From a checkpoint of a small transformer trained on Wikipedia.
Size: 16 layers, width 320, MLP 832 SwiGLU, vocabulary 4096, 20.6M parameters.
Training: a variant of Adam for these matrices, 317M tokens, 4834 steps.
MLP neurons of a small language model. Each row is named by its layer, matrix (gate and up: input weights; down: output weights) and neuron, and shows model dimensions 16-111. Each number is 200 + 20 x the weight over its row's rms, rounded and kept within 0 to 999. A neuron's up and down rows have the sign that makes its largest values positive.
After each neuron's rows, "fires on" lists the tokens most often at its 100 highest values on Wikipedia text that the model never trained on. A number after a token or word is its count.

L9.gate703,230,209,210,203,202,224,186,199,247,205,230,172,233,190,212,200,190,173,191,191,189,211,214,204,183,176,195,235,175,183,192,177,211,189,178,217,220,211,253,185,152,192,197,189,220,190,215,203,171,214,185,156,209,180,201,174,205,227,178,183,174,200,186,192,215,188,187,155,204,198,212,196,214,197,176,188,219,187,235,238,179,197,200,205,170,194,190,193,178,202,208,200,222,186,202,240
L9.up703,191,180,193,186,205,209,149,192,188,187,199,181,250,192,207,199,206,178,167,184,180,154,201,199,192,185,155,235,229,208,176,179,192,179,149,221,187,182,218,187,195,215,164,169,200,202,198,208,173,192,200,155,195,184,195,197,194,153,208,196,187,170,206,183,222,230,214,169,204,193,216,187,221,191,196,145,220,194,204,164,227,228,246,204,232,195,194,210,179,218,223,193,210,224,210,236
L9.down703,183,194,251,182,191,206,204,168,178,211,212,177,227,223,166,195,214,211,153,212,180,209,209,219,204,193,211,204,223,219,157,189,180,109,188,231,188,177,198,200,188,204,196,234,176,213,178,189,170,207,216,217,187,235,169,222,226,185,221,188,204,176,211,223,185,177,218,194,197,180,177,203,185,227,200,188,219,214,194,162,184,234,225,203,173,210,192,172,182,212,198,198,215,221,156,221
fires on: "\n" 79, ")\n" 15, ";\n" 6

L11.gate563,220,194,213,211,222,170,220,208,215,232,191,231,173,199,206,185,206,227,207,224,179,179,186,224,203,171,246,189,206,158,190,210,178,195,217,181,186,235,218,223,194,178,222,184,202,204,185,200,251,190,220,201,203,182,188,196,202,211,213,195,205,205,247,185,199,201,201,209,182,219,191,182,171,257,235,200,214,202,228,204,217,188,165,202,196,209,172,220,190,233,214,188,212,202,195,201
L11.up563,207,204,190,207,190,192,247,226,198,188,212,218,182,216,213,228,180,175,168,212,182,195,196,204,198,181,180,206,162,182,183,185,187,199,220,194,182,179,200,184,188,172,172,156,186,211,213,177,217,247,177,231,213,223,187,220,217,252,230,176,204,207,194,196,228,200,223,214,204,187,173,186,174,216,175,204,184,212,195,213,183,202,219,180,213,185,210,184,183,212,220,213,209,205,150,181
L11.down563,189,237,219,200,166,203,187,188,195,220,221,211,210,197,173,177,193,202,171,196,174,199,177,198,204,212,180,186,189,226,213,176,242,268,195,224,170,152,186,194,201,151,205,219,202,207,187,207,206,228,192,228,228,198,170,203,199,198,186,204,193,185,216,193,203,190,205,228,219,203,229,218,215,172,206,200,187,189,214,202,206,195,214,194,211,206,231,203,206,189,182,230,180,187,175,181
fires on: "9" 18, " " 16, "1" 13, "2" 10, " ch" 9, "3" 6

L7.gate130,182,191,192,181,177,182,211,170,204,239,202,165,197,216,225,175,210,202,189,218,201,196,181,193,225,222,242,202,200,242,196,242,198,200,200,228,234,238,215,198,185,204,186,180,187,251,224,194,228,211,219,205,195,226,206,222,234,202,206,251,193,248,219,190,220,181,215,200,182,257,185,194,201,169,209,184,179,191,223,216,196,180,220,191,218,215,204,222,232,226,191,186,187,203,215,208
L7.up130,193,216,209,178,207,200,205,175,183,238,215,156,219,224,164,206,218,198,170,176,184,175,154,190,203,214,215,209,200,172,179,204,220,206,191,184,215,235,209,201,209,203,206,187,227,208,203,195,176,212,196,209,217,178,186,171,201,209,201,186,204,199,212,203,215,159,200,195,230,197,206,202,190,242,197,177,203,195,177,216,194,195,202,184,229,186,171,224,173,182,192,229,185,193,207,190
L7.down130,216,161,180,216,212,208,214,194,198,212,215,219,227,179,216,180,198,197,218,233,175,223,226,217,202,183,183,227,215,195,147,196,195,184,237,240,205,218,193,249,169,212,209,144,181,222,209,190,221,179,188,182,193,233,208,205,203,204,244,228,169,217,199,217,226,185,210,201,172,225,184,234,217,202,166,197,196,178,183,197,230,195,244,222,187,214,216,197,189,201,231,204,184,209,230,197
fires on: ":" 42, "|" 16, " |" 14, "):" 8, "=" 7, "-" 5

L9.gate785,183,193,206,231,182,209,180,177,166,234,181,204,208,215,210,203,206,187,205,196,190,198,199,232,245,232,205,201,173,205,199,192,181,229,213,203,177,233,180,214,170,182,192,195,184,249,232,200,180,162,192,194,208,186,191,215,208,164,214,230,216,215,207,177,210,171,220,183,210,207,173,186,189,221,206,219,200,191,164,181,216,188,204,204,217,175,217,199,256,205,184,234,189,165,234,180
L9.up785,205,175,200,189,195,156,180,201,230,219,226,187,213,150,183,194,228,189,188,175,210,189,252,208,211,217,206,192,195,205,180,236,195,185,211,206,260,225,159,201,214,210,153,188,210,218,171,199,209,227,216,212,196,225,199,206,207,197,196,210,181,204,205,168,218,172,202,226,179,183,168,219,206,181,209,228,218,216,220,201,215,165,205,216,195,182,195,199,223,192,215,190,195,204,193,204
L9.down785,188,183,197,151,189,205,202,217,163,188,190,223,134,196,206,192,208,219,205,169,163,216,193,177,188,191,199,227,238,169,168,192,192,217,228,233,199,173,228,261,200,203,217,168,196,208,195,190,204,172,175,182,204,162,166,180,187,208,223,216,183,225,220,210,229,221,219,183,188,207,219,185,207,203,196,195,181,199,165,207,177,209,219,232,194,243,206,201,192,229,185,196,211,221,220,212
fires on: ":" 15, ")\n\n" 13, "|" 13, "," 10, "\n\n" 10

L5.gate831,200,198,217,209,205,172,212,211,212,202,215,188,222,185,201,181,179,215,215,186,209,206,182,236,194,221,215,223,265,224,195,226,190,172,175,179,221,217,249,206,187,170,240,213,214,184,176,235,186,208,228,187,178,135,214,157,209,191,202,228,178,205,211,181,206,212,197,171,212,203,229,177,212,190,167,188,183,200,197,188,198,217,173,191,236,191,199,195,198,186,181,171,199,171,197,186
L5.up831,206,202,193,206,175,181,215,193,203,187,218,223,215,203,179,187,200,156,193,195,204,206,214,254,209,226,207,226,212,212,216,192,212,197,212,181,187,192,231,217,156,182,192,179,203,213,194,207,198,217,220,213,219,179,194,147,238,217,191,223,172,218,172,201,204,197,223,200,196,186,204,203,226,196,207,205,148,205,191,198,195,198,185,209,214,199,192,188,204,201,170,164,172,171,179,187
L5.down831,194,198,176,199,169,214,209,188,192,208,195,209,227,214,168,203,211,176,203,201,194,215,216,205,196,196,162,185,146,205,189,181,164,218,222,212,167,207,184,203,163,201,201,192,174,194,217,180,208,186,195,214,220,228,235,169,175,190,202,206,209,227,179,213,175,166,211,220,183,188,195,247,177,195,201,197,180,197,213,230,208,204,235,202,181,187,202,209,194,206,182,188,170,194,223,194
fires on: "1" 42, "," 15, "\n\n" 7, "\n" 5, "8" 4, "2" 4

L5.gate125,227,194,222,158,207,255,153,206,226,186,200,202,224,186,196,231,200,172,200,173,246,186,184,197,225,196,216,203,205,181,199,182,191,213,222,191,176,237,174,205,179,180,215,200,195,193,183,198,208,175,201,189,212,196,190,206,179,192,230,187,220,194,168,193,189,208,209,183,210,203,225,198,179,198,189,223,201,196,206,207,217,232,183,205,232,195,189,197,200,198,212,217,219,227,218,195
L5.up125,209,187,226,189,229,225,184,178,160,199,214,209,201,163,196,215,223,196,198,217,176,204,197,228,172,190,192,213,189,226,194,212,184,187,202,214,198,192,215,210,200,215,217,183,224,206,191,205,207,154,169,211,209,197,198,184,175,189,239,226,168,203,207,224,223,199,232,225,225,184,192,214,232,200,194,212,195,198,204,207,193,173,220,170,167,183,209,181,194,206,202,189,194,217,187,201
L5.down125,207,197,214,194,218,219,188,188,225,187,212,197,220,201,199,219,203,230,212,212,185,185,218,197,191,195,254,234,213,184,222,207,197,215,230,195,192,205,185,216,225,193,171,207,205,178,181,211,179,229,232,210,215,203,208,191,193,165,273,191,207,178,183,193,164,212,181,167,155,172,202,204,228,202,229,232,200,226,193,207,214,196,171,213,210,191,200,197,191,186,199,190,237,197,219,234
fires on: " |" 27, "|" 11, "1" 8, "9" 6, " for" 6

L9.gate767,165,179,195,209,200,195,226,210,181,228,200,181,193,171,224,198,203,152,199,149,190,180,254,194,196,225,193,219,217,169,202,164,200,232,205,206,213,222,189,194,214,189,206,183,210,228,199,222,205,203,177,213,203,211,198,210,173,223,223,207,222,213,226,193,248,218,200,190,212,231,220,171,229,213,250,173,187,181,184,221,219,216,193,187,223,195,197,203,230,196,184,216,169,193,195,191
L9.up767,220,230,218,177,209,168,212,199,185,196,196,204,197,209,166,203,218,184,184,202,187,190,202,193,193,172,204,267,194,212,204,188,189,178,213,201,218,196,225,207,204,207,244,179,209,225,166,193,219,180,194,206,218,230,203,196,204,192,171,238,227,212,227,226,212,204,190,187,233,220,233,200,217,210,215,193,213,200,180,222,220,203,170,199,193,189,182,172,209,195,181,208,177,208,194,226
L9.down767,202,232,187,197,205,201,215,237,212,182,198,209,196,190,218,197,204,179,204,210,193,196,228,158,241,233,191,181,210,187,201,186,184,215,204,195,201,176,191,228,167,178,179,218,187,245,223,212,182,212,156,242,212,218,184,175,218,200,210,214,196,195,205,175,193,188,198,211,227,205,212,199,205,227,208,195,169,200,220,217,194,189,221,181,190,204,193,179,148,208,209,220,202,210,221,230
fires on: " it" 36, " It" 7, "eth" 6, "oute" 4

L5.gate653,207,219,188,217,233,200,180,163,214,233,229,161,202,234,213,205,184,171,178,191,197,202,194,201,184,206,239,233,251,172,187,235,201,192,230,215,199,233,227,182,181,177,233,222,221,255,155,213,228,194,168,184,186,184,181,173,172,184,204,176,249,199,221,189,179,197,237,213,209,189,220,171,189,221,205,198,209,180,185,216,198,209,200,171,225,199,190,201,182,179,209,202,205,167,189,223
L5.up653,220,206,218,205,212,223,156,220,183,215,205,150,210,229,224,222,181,220,219,202,174,221,199,217,204,188,197,221,193,228,176,212,182,196,209,210,187,237,193,219,183,201,214,199,195,235,244,225,229,185,182,181,161,224,151,178,194,182,206,182,211,228,215,170,200,233,197,209,204,204,193,200,171,207,158,202,201,186,194,240,197,217,203,201,192,192,209,206,199,188,200,205,217,188,198,173
L5.down653,204,196,187,202,217,209,168,223,173,200,179,200,192,180,202,246,176,226,231,169,188,188,196,204,176,209,189,182,164,230,161,193,222,174,212,178,211,229,172,235,165,234,217,200,208,191,210,185,215,198,191,195,188,222,183,192,202,169,205,183,195,242,226,172,200,194,197,194,195,196,204,209,238,217,183,176,182,188,197,233,203,226,213,203,187,184,205,211,196,227,198,212,206,189,199,211
fires on: ")\n" 24, "\n" 12, ".\n" 7, "RA" 7, "==\n" 6

L12.gate348,218,214,189,209,205,191,177,187,167,195,201,182,195,211,196,204,210,238,200,229,187,186,178,221,216,175,223,181,179,197,203,166,195,210,170,190,217,215,214,186,205,165,214,240,173,228,170,215,209,185,186,219,154,186,146,207,183,185,192,174,207,186,212,196,192,205,190,219,166,174,222,193,184,233,206,206,227,195,185,209,168,203,147,196,181,207,193,207,196,220,216,229,199,200,191,198
L12.up348,209,189,170,199,194,179,179,200,209,169,200,206,223,213,191,203,215,227,193,164,200,198,174,185,186,178,198,172,177,174,190,165,182,216,201,193,211,179,189,203,238,167,184,190,184,217,200,190,191,224,187,199,183,215,158,170,215,227,176,146,228,177,188,182,197,210,199,202,188,187,208,205,200,227,174,208,196,210,232,214,195,158,157,199,150,219,245,200,213,217,188,187,204,226,178,213
L12.down348,165,217,175,190,165,181,179,205,194,204,219,200,205,172,196,203,160,180,185,200,189,213,207,180,164,212,181,208,227,243,211,211,217,149,196,235,188,191,200,204,203,212,196,210,212,200,205,195,215,197,178,202,181,230,195,176,176,170,199,234,215,195,240,200,224,213,208,209,195,227,209,156,241,199,202,191,199,198,206,241,227,195,211,185,233,204,214,181,210,205,192,215,225,191,200,202
fires on: "9" 22, "1" 17, " " 11, "7" 10, "3" 10, " de" 8

L3.gate355,207,181,227,149,212,166,255,209,213,224,160,196,249,192,198,202,190,220,205,227,206,152,215,211,175,165,167,201,179,206,193,198,231,209,189,169,190,186,189,198,189,191,174,200,205,225,208,161,201,164,196,174,232,207,221,218,235,211,221,186,196,191,167,187,209,219,238,215,174,187,209,207,216,246,186,212,188,196,228,198,204,205,177,201,205,229,185,219,223,195,197,212,212,173,199,192
L3.up355,171,214,201,213,206,174,239,194,212,177,218,225,168,239,210,181,202,209,181,193,174,184,228,216,203,202,188,212,200,209,199,199,205,170,187,195,191,192,218,206,209,232,174,165,179,211,204,201,225,221,211,181,183,168,176,207,165,196,190,236,201,202,192,165,218,216,175,208,219,217,223,233,208,180,215,197,174,204,215,231,184,183,186,217,189,169,220,207,176,199,208,199,189,208,178,178
L3.down355,225,189,180,246,189,224,199,172,165,180,219,196,184,186,189,185,203,204,217,191,197,245,225,165,210,236,221,185,206,168,214,217,191,225,211,219,219,223,158,181,186,181,244,222,144,171,219,205,193,234,199,188,213,230,191,196,209,179,213,182,180,184,257,234,201,179,211,176,212,210,171,222,209,203,217,156,194,212,214,184,192,206,223,172,202,208,194,177,201,196,186,180,177,186,197,236
fires on: "ed" 31, "and" 16, "ure" 10, "aking" 8, "ar" 7, "red" 5

L2.gate248,216,222,219,231,189,209,166,183,199,199,180,175,182,190,213,202,225,193,211,196,187,225,200,213,172,190,218,187,220,196,181,221,168,231,210,210,196,264,205,192,221,192,218,202,230,191,205,224,215,210,187,185,161,217,167,199,155,171,215,186,224,221,187,208,181,200,197,192,202,191,229,199,140,216,200,209,220,185,193,199,178,228,201,190,205,215,206,170,163,196,206,178,212,190,217,203
L2.up248,196,200,180,208,198,189,185,213,222,192,191,208,195,196,198,200,196,193,186,221,191,192,188,218,178,203,199,187,204,165,182,198,193,199,211,192,174,214,192,195,217,208,189,205,196,192,196,194,176,220,196,192,176,209,186,167,195,198,192,173,221,184,190,187,188,209,203,189,205,163,192,187,179,213,159,201,215,202,181,192,188,249,241,193,171,200,213,181,146,171,160,179,226,190,196,203
L2.down248,197,179,167,185,195,171,200,241,234,197,209,204,177,200,201,226,186,196,194,228,203,142,182,231,206,195,226,225,184,188,163,150,223,231,218,208,185,182,177,230,163,220,175,192,191,179,200,180,179,204,204,181,191,187,188,189,211,207,216,182,184,214,201,182,189,180,200,192,234,196,190,195,195,196,171,177,189,198,178,220,249,220,232,224,203,203,215,212,165,203,183,207,212,170,204,184
fires on: "\n" 51, " |\n" 31, ")\n" 10, ".\n" 6

L3.gate618,207,209,211,218,187,235,188,208,198,206,165,197,213,214,238,175,209,212,181,214,193,222,250,212,158,178,210,207,195,196,196,209,172,208,191,221,228,180,244,176,179,160,225,208,208,223,190,154,210,204,172,191,218,188,184,219,186,235,197,209,191,224,199,157,199,209,213,191,195,198,204,188,193,188,221,229,198,197,233,188,210,199,174,205,190,203,191,209,199,220,165,172,190,183,192,220
L3.up618,202,205,192,184,181,211,189,177,170,180,195,242,180,243,236,213,205,219,172,177,207,246,230,190,158,193,164,230,184,192,198,198,194,241,174,198,205,147,237,189,185,160,191,188,217,203,201,174,202,220,191,199,215,228,186,200,220,221,175,210,212,231,168,177,198,210,218,188,199,199,203,208,186,187,223,217,209,194,219,192,183,180,202,212,211,194,196,201,191,197,174,191,208,212,210,210
L3.down618,204,198,201,164,187,214,169,180,219,210,231,235,199,190,204,251,203,237,197,165,227,241,176,175,213,215,151,208,195,191,181,197,243,209,210,191,195,178,161,175,186,223,179,218,220,172,201,211,210,191,237,203,212,234,206,185,224,189,178,210,252,210,198,238,202,182,223,212,188,211,216,230,194,206,184,153,215,209,213,192,179,202,237,212,171,183,198,188,198,173,232,216,227,234,227,171
fires on: "er" 27, "ra" 22, "op" 11, "le" 7, "is" 6, ";\n" 6

L10.gate293,239,216,214,184,213,217,224,204,227,245,176,199,229,211,244,206,217,225,205,187,193,231,213,198,192,179,202,181,220,219,196,202,215,232,231,213,206,183,196,174,193,190,218,185,217,214,206,221,232,209,222,176,186,198,219,195,202,193,230,211,180,205,237,196,180,202,220,171,193,192,219,212,195,171,216,240,195,212,225,201,196,197,222,176,204,209,204,205,220,196,172,216,207,228,188,202
L10.up293,232,186,225,175,241,215,226,227,213,178,207,193,224,217,175,220,194,206,218,213,150,223,217,224,190,215,193,190,204,215,216,198,201,197,218,202,210,191,200,173,194,217,195,200,202,173,233,220,198,189,169,226,224,180,188,208,195,205,224,195,198,186,182,240,217,237,241,218,219,213,195,213,186,211,226,194,243,202,214,190,203,220,224,203,183,155,195,189,183,191,191,217,193,215,194,189
L10.down293,199,225,252,181,203,200,203,220,202,220,165,213,178,172,206,193,181,210,185,191,200,186,226,209,199,191,178,224,224,185,207,195,181,208,220,202,183,213,220,178,177,189,186,204,190,240,207,226,216,180,180,211,175,211,205,224,183,168,250,206,220,189,203,217,177,188,180,218,201,216,187,174,187,214,211,234,181,199,180,178,222,174,202,208,224,180,187,214,206,224,187,199,194,193,206,251
fires on: "1" 24, "2" 14, "9" 10, " up" 10, "3" 6, "8" 5

L5.gate406,191,204,197,237,222,241,218,203,222,205,207,194,202,205,222,185,173,182,187,209,206,190,205,194,160,192,212,216,204,187,195,224,223,171,204,204,210,194,244,186,151,215,189,203,201,229,202,206,208,208,220,206,216,193,188,180,189,183,204,200,175,211,205,150,229,243,213,172,210,193,221,180,181,213,170,233,173,226,207,197,211,186,184,190,232,192,205,225,178,193,154,183,180,173,188,223
L5.up406,181,198,207,211,210,213,169,192,194,212,215,188,203,211,205,206,180,168,184,212,198,206,220,204,168,179,178,202,198,203,213,184,212,177,204,193,151,165,213,202,136,214,187,212,188,226,218,216,174,212,234,196,215,207,184,185,221,179,192,192,203,195,178,184,216,207,219,178,243,206,173,191,190,213,194,223,198,224,202,204,211,201,231,194,224,209,216,215,183,191,179,216,200,174,181,225
L5.down406,181,196,192,173,181,192,154,194,201,181,187,217,201,195,196,236,227,196,179,233,222,232,205,184,204,202,177,198,216,217,183,195,176,207,188,180,180,209,195,170,175,196,207,207,213,200,175,186,143,214,217,199,200,179,180,216,163,210,187,181,190,197,247,223,204,173,236,229,223,199,171,224,180,211,215,191,206,220,194,216,182,208,234,174,213,199,235,163,181,212,211,219,243,207,216,219
fires on: "\n" 66, ")\n" 29, ";\n" 5

L8.gate356,226,190,199,190,154,212,193,187,196,234,205,201,219,198,170,207,192,192,194,192,199,181,199,207,248,191,182,226,183,186,238,233,237,226,176,199,214,198,236,199,153,180,194,222,190,214,195,233,196,186,213,196,191,161,210,188,195,227,174,215,224,181,221,172,197,216,179,196,185,182,226,210,167,200,225,235,173,185,210,203,210,198,216,163,188,207,200,208,181,214,177,213,228,178,212,233
L8.up356,184,205,223,227,186,207,185,176,209,235,207,208,191,223,211,198,207,239,188,194,182,215,197,202,197,220,189,216,193,179,182,211,197,200,203,194,218,193,190,193,180,172,190,170,185,224,193,223,210,176,193,177,227,220,159,206,223,170,186,188,202,189,189,188,204,243,178,209,213,196,186,209,182,185,199,181,179,194,192,166,213,198,157,157,221,194,206,205,224,215,233,179,170,179,216,181
L8.down356,176,210,195,234,196,187,183,212,179,212,207,217,185,192,231,205,193,189,198,198,229,177,164,212,187,221,219,169,192,200,215,188,180,152,201,222,201,191,157,170,237,170,193,193,188,143,200,187,205,193,193,204,180,190,216,223,195,191,190,207,229,206,168,166,193,161,217,185,247,196,195,196,167,203,196,196,213,180,202,186,187,212,191,197,220,199,222,202,199,180,217,192,192,196,182,197
fires on: "1" 24, "3" 10, "2" 9, "4" 9, "0" 6, "ly" 5

L8.gate341,183,188,181,216,174,200,184,193,221,220,204,207,213,187,228,212,214,198,199,204,205,224,213,221,216,189,199,189,155,189,186,194,191,222,206,208,253,210,182,196,180,212,184,206,205,202,231,189,248,184,159,212,234,196,210,180,197,221,198,220,221,212,248,170,178,239,230,218,217,178,235,157,158,183,158,179,195,213,191,189,223,178,198,184,207,197,190,204,179,183,171,189,196,218,193,205
L8.up341,193,179,243,190,191,218,198,171,188,213,211,211,209,219,234,208,202,234,179,171,200,204,233,232,211,224,198,191,191,176,207,202,172,189,190,192,239,171,218,186,182,211,215,186,201,227,187,210,199,186,201,196,195,211,194,202,207,205,177,226,202,166,170,203,205,223,181,178,185,193,209,230,187,216,187,237,164,179,245,197,192,192,203,172,184,207,193,213,222,212,229,224,169,186,198,206
L8.down341,176,207,200,201,217,168,143,205,205,185,175,218,213,192,195,184,225,208,219,217,193,190,187,209,197,209,210,174,206,212,190,240,233,174,216,207,174,198,209,230,217,213,164,197,199,173,202,175,214,196,188,190,189,182,197,160,201,201,169,206,216,237,187,195,218,192,198,203,207,171,197,190,181,190,210,172,176,214,175,182,205,192,220,219,225,194,165,193,177,204,172,174,207,197,184,188
fires on: "0" 26, "2" 9, " most" 9, "7" 8, "3" 6, " only" 6

L7.gate1,200,159,228,208,188,230,166,185,186,213,180,195,206,177,224,186,220,213,177,175,208,182,176,239,209,221,192,210,202,207,216,230,199,207,187,220,198,201,185,184,184,183,221,205,195,160,222,171,184,187,200,207,227,191,179,186,201,200,209,156,211,188,213,201,220,181,229,222,205,208,193,188,179,189,219,215,214,219,226,185,207,185,176,182,211,208,206,204,212,191,222,254,216,240,217,218
L7.up1,204,197,196,222,183,185,210,192,163,197,178,178,221,177,231,178,214,171,180,167,206,236,192,234,193,187,212,230,202,208,214,130,215,225,192,215,176,216,184,189,202,204,177,199,201,214,219,160,218,204,163,176,216,206,195,166,219,188,179,197,196,186,187,200,210,236,185,223,183,185,203,217,230,174,196,213,201,204,169,200,213,194,224,185,175,221,218,197,189,177,187,225,195,193,215,183
L7.down1,201,239,207,212,216,229,179,160,206,183,209,206,176,200,195,220,199,203,211,186,214,190,231,204,201,213,200,231,205,204,227,206,208,192,179,195,188,180,213,255,214,205,224,190,198,186,206,222,216,209,216,206,218,206,202,184,209,214,164,227,171,196,202,169,162,199,189,173,203,198,208,219,212,224,181,184,196,194,178,210,153,195,178,206,244,177,176,196,192,150,222,201,202,186,218,223
fires on: "6" 13, "5" 12, "2" 11, "9" 10, " (" 7, "1" 6

L5.gate11,183,200,211,181,218,200,192,191,190,224,204,172,218,194,219,212,247,184,205,193,174,194,216,219,183,191,233,221,193,200,204,225,206,215,228,212,208,226,199,200,222,238,226,192,213,207,189,243,211,210,190,209,196,191,209,157,179,171,205,209,230,197,233,155,155,201,176,203,191,169,210,190,195,208,187,220,190,195,189,210,220,212,190,203,186,241,196,178,169,211,190,235,184,180,189,172
L5.up11,222,193,206,148,225,223,160,190,173,223,195,158,243,198,204,230,212,232,212,191,172,193,236,205,232,222,217,220,192,211,196,182,160,211,219,201,195,207,181,207,221,203,195,197,225,223,199,202,190,181,228,225,157,208,194,214,205,189,202,253,240,187,235,183,186,199,172,221,201,202,220,210,201,177,228,190,207,222,193,211,192,223,205,223,207,209,207,197,193,236,212,200,209,210,204,158
L5.down11,227,218,179,161,212,225,178,205,202,198,184,162,229,204,183,232,200,218,219,196,161,203,206,216,222,218,215,237,190,227,195,189,189,200,194,204,194,214,175,221,226,198,205,203,194,190,158,191,206,181,227,198,136,197,201,202,248,197,239,209,226,213,242,194,212,175,195,220,204,231,189,196,221,181,214,181,210,227,206,201,190,221,180,223,199,214,199,200,174,243,200,207,223,229,216,188
fires on: "\n" 30, " Date" 8, "==\n" 7, " Location" 6, " Occup" 5, " Year" 5

L3.gate319,193,209,254,167,222,196,235,212,222,203,145,191,208,187,180,176,174,182,180,196,176,195,193,213,181,166,204,209,212,200,186,188,211,224,197,200,185,206,195,176,192,224,238,211,235,199,180,214,198,184,220,215,191,197,211,168,188,208,180,201,213,212,244,212,205,206,196,187,196,193,212,181,194,223,180,197,207,198,200,198,222,215,204,191,185,228,194,211,245,191,183,187,219,208,223,190
L3.up319,235,192,205,154,193,173,226,187,179,207,169,230,200,210,204,211,201,197,186,176,164,243,177,202,219,214,209,202,208,175,204,204,205,227,191,211,201,186,230,196,196,184,187,195,217,191,203,124,217,206,162,226,185,200,207,181,208,229,228,200,179,189,185,214,177,228,241,202,196,190,226,183,210,182,204,177,167,199,233,227,218,229,198,203,212,206,170,209,237,157,217,174,236,194,199,214
L3.down319,225,176,193,172,208,175,218,195,171,228,215,215,182,197,184,221,188,163,186,163,196,214,186,213,243,245,217,147,216,176,183,197,203,189,191,204,180,200,195,173,182,193,195,197,205,189,215,138,198,198,187,190,208,201,168,170,194,196,198,195,211,227,172,167,172,213,196,221,213,198,223,163,218,202,213,207,188,201,200,181,214,185,244,199,195,178,220,208,215,193,215,187,175,195,172,216
fires on: "ing" 37, "en" 32, "ation" 8, "ow" 8, "est" 4, "and" 4

L7.gate115,204,195,192,213,221,209,222,161,176,188,170,226,201,206,196,178,205,244,202,195,173,225,179,186,220,185,214,210,206,209,213,207,180,208,178,197,261,198,181,191,206,216,184,210,205,197,178,207,189,223,218,210,201,204,171,221,187,215,189,164,191,181,197,209,188,167,223,194,175,208,210,188,196,217,226,169,203,212,201,188,180,223,147,181,221,200,177,197,202,186,197,201,213,219,200,235
L7.up115,205,208,188,172,238,204,203,172,205,208,230,186,179,199,178,188,203,227,237,171,173,182,200,157,165,213,195,210,208,173,200,194,198,207,201,184,208,139,189,189,234,180,181,199,210,205,229,174,166,213,226,235,223,202,168,215,216,229,188,182,239,201,195,203,193,166,208,213,191,197,213,199,205,147,222,218,213,220,211,185,217,184,174,200,218,231,199,206,225,205,211,193,187,227,184,205
L7.down115,161,199,201,191,243,188,186,203,220,223,217,196,182,182,201,193,204,185,202,204,207,195,195,188,198,209,173,220,193,181,186,218,186,176,235,201,173,197,213,206,231,218,209,174,201,219,238,212,209,218,220,227,220,208,180,228,213,219,219,202,232,208,205,231,232,210,220,230,202,220,213,189,242,172,196,218,204,211,164,204,172,193,198,177,176,207,214,217,254,218,198,169,197,212,196,212
fires on: "2" 24, "0" 16, "1" 11, " " 8, "7" 7, "4" 7

L5.gate440,185,206,194,236,175,220,187,193,160,205,164,187,217,192,213,173,209,189,196,193,231,224,201,233,220,219,190,188,203,198,187,221,193,216,201,231,207,200,207,186,163,211,196,189,195,169,241,182,235,191,179,195,172,220,206,172,199,169,204,231,211,230,242,224,207,183,187,174,200,255,214,197,179,186,189,206,202,209,189,224,174,186,192,191,222,187,205,196,204,212,194,228,217,216,222,213
L5.up440,193,221,190,184,190,179,225,185,223,204,188,184,238,187,170,199,252,178,183,189,210,169,197,206,211,163,205,195,207,234,152,179,209,214,188,240,233,207,205,178,239,234,228,197,229,212,200,245,182,164,175,197,240,196,209,170,162,206,215,193,185,194,201,203,216,218,186,202,163,201,199,180,194,216,200,188,245,188,212,168,209,186,173,188,213,186,217,184,195,228,198,236,213,179,223,185
L5.down440,211,226,192,200,202,243,195,147,168,176,219,201,185,202,217,184,180,190,200,192,206,209,210,209,222,214,213,213,182,176,146,207,197,220,197,197,176,182,218,232,188,192,205,203,160,207,182,187,205,193,182,192,201,225,179,192,185,192,196,219,206,210,227,225,224,204,216,204,220,224,204,211,198,196,197,224,206,224,184,207,192,179,203,204,219,206,185,220,162,185,177,177,213,211,211,222
fires on: " |" 18, " video" 7, "\n\n" 7, " –" 7, " put" 6, "|" 6

L3.gate301,222,197,194,211,183,199,212,197,213,208,192,174,225,194,187,170,188,165,194,200,175,167,181,207,175,198,171,214,220,184,215,203,186,243,177,192,196,207,193,180,200,187,209,207,226,171,155,229,208,211,206,208,190,220,221,163,176,223,164,191,195,174,221,203,204,217,238,190,187,200,227,223,169,213,195,222,225,183,200,214,229,186,202,197,172,224,175,208,216,196,169,225,204,236,205,197
L3.up301,207,196,215,199,220,242,229,217,178,223,208,191,206,190,185,180,164,212,237,175,205,225,188,171,206,188,208,191,229,139,229,201,171,194,203,211,193,192,213,199,172,240,208,182,189,212,175,181,208,187,217,173,200,197,189,194,170,171,176,231,188,207,192,184,177,196,184,180,208,182,219,190,209,174,183,221,203,206,185,161,208,230,167,182,224,193,195,213,207,199,223,173,202,194,199,186
L3.down301,203,220,170,214,208,218,211,202,178,204,211,177,188,202,211,215,208,199,196,173,188,180,211,231,227,221,191,166,238,192,195,221,167,205,211,205,187,196,233,172,198,205,199,206,214,215,195,164,241,194,234,180,202,197,180,147,194,173,221,185,170,200,185,171,188,223,213,179,217,195,245,214,182,217,194,218,192,187,173,221,235,177,212,180,174,194,179,214,202,205,182,170,224,224,189,194
fires on: "or" 34, "en" 19, "in" 15, "an" 8, "ue" 4, "ation" 4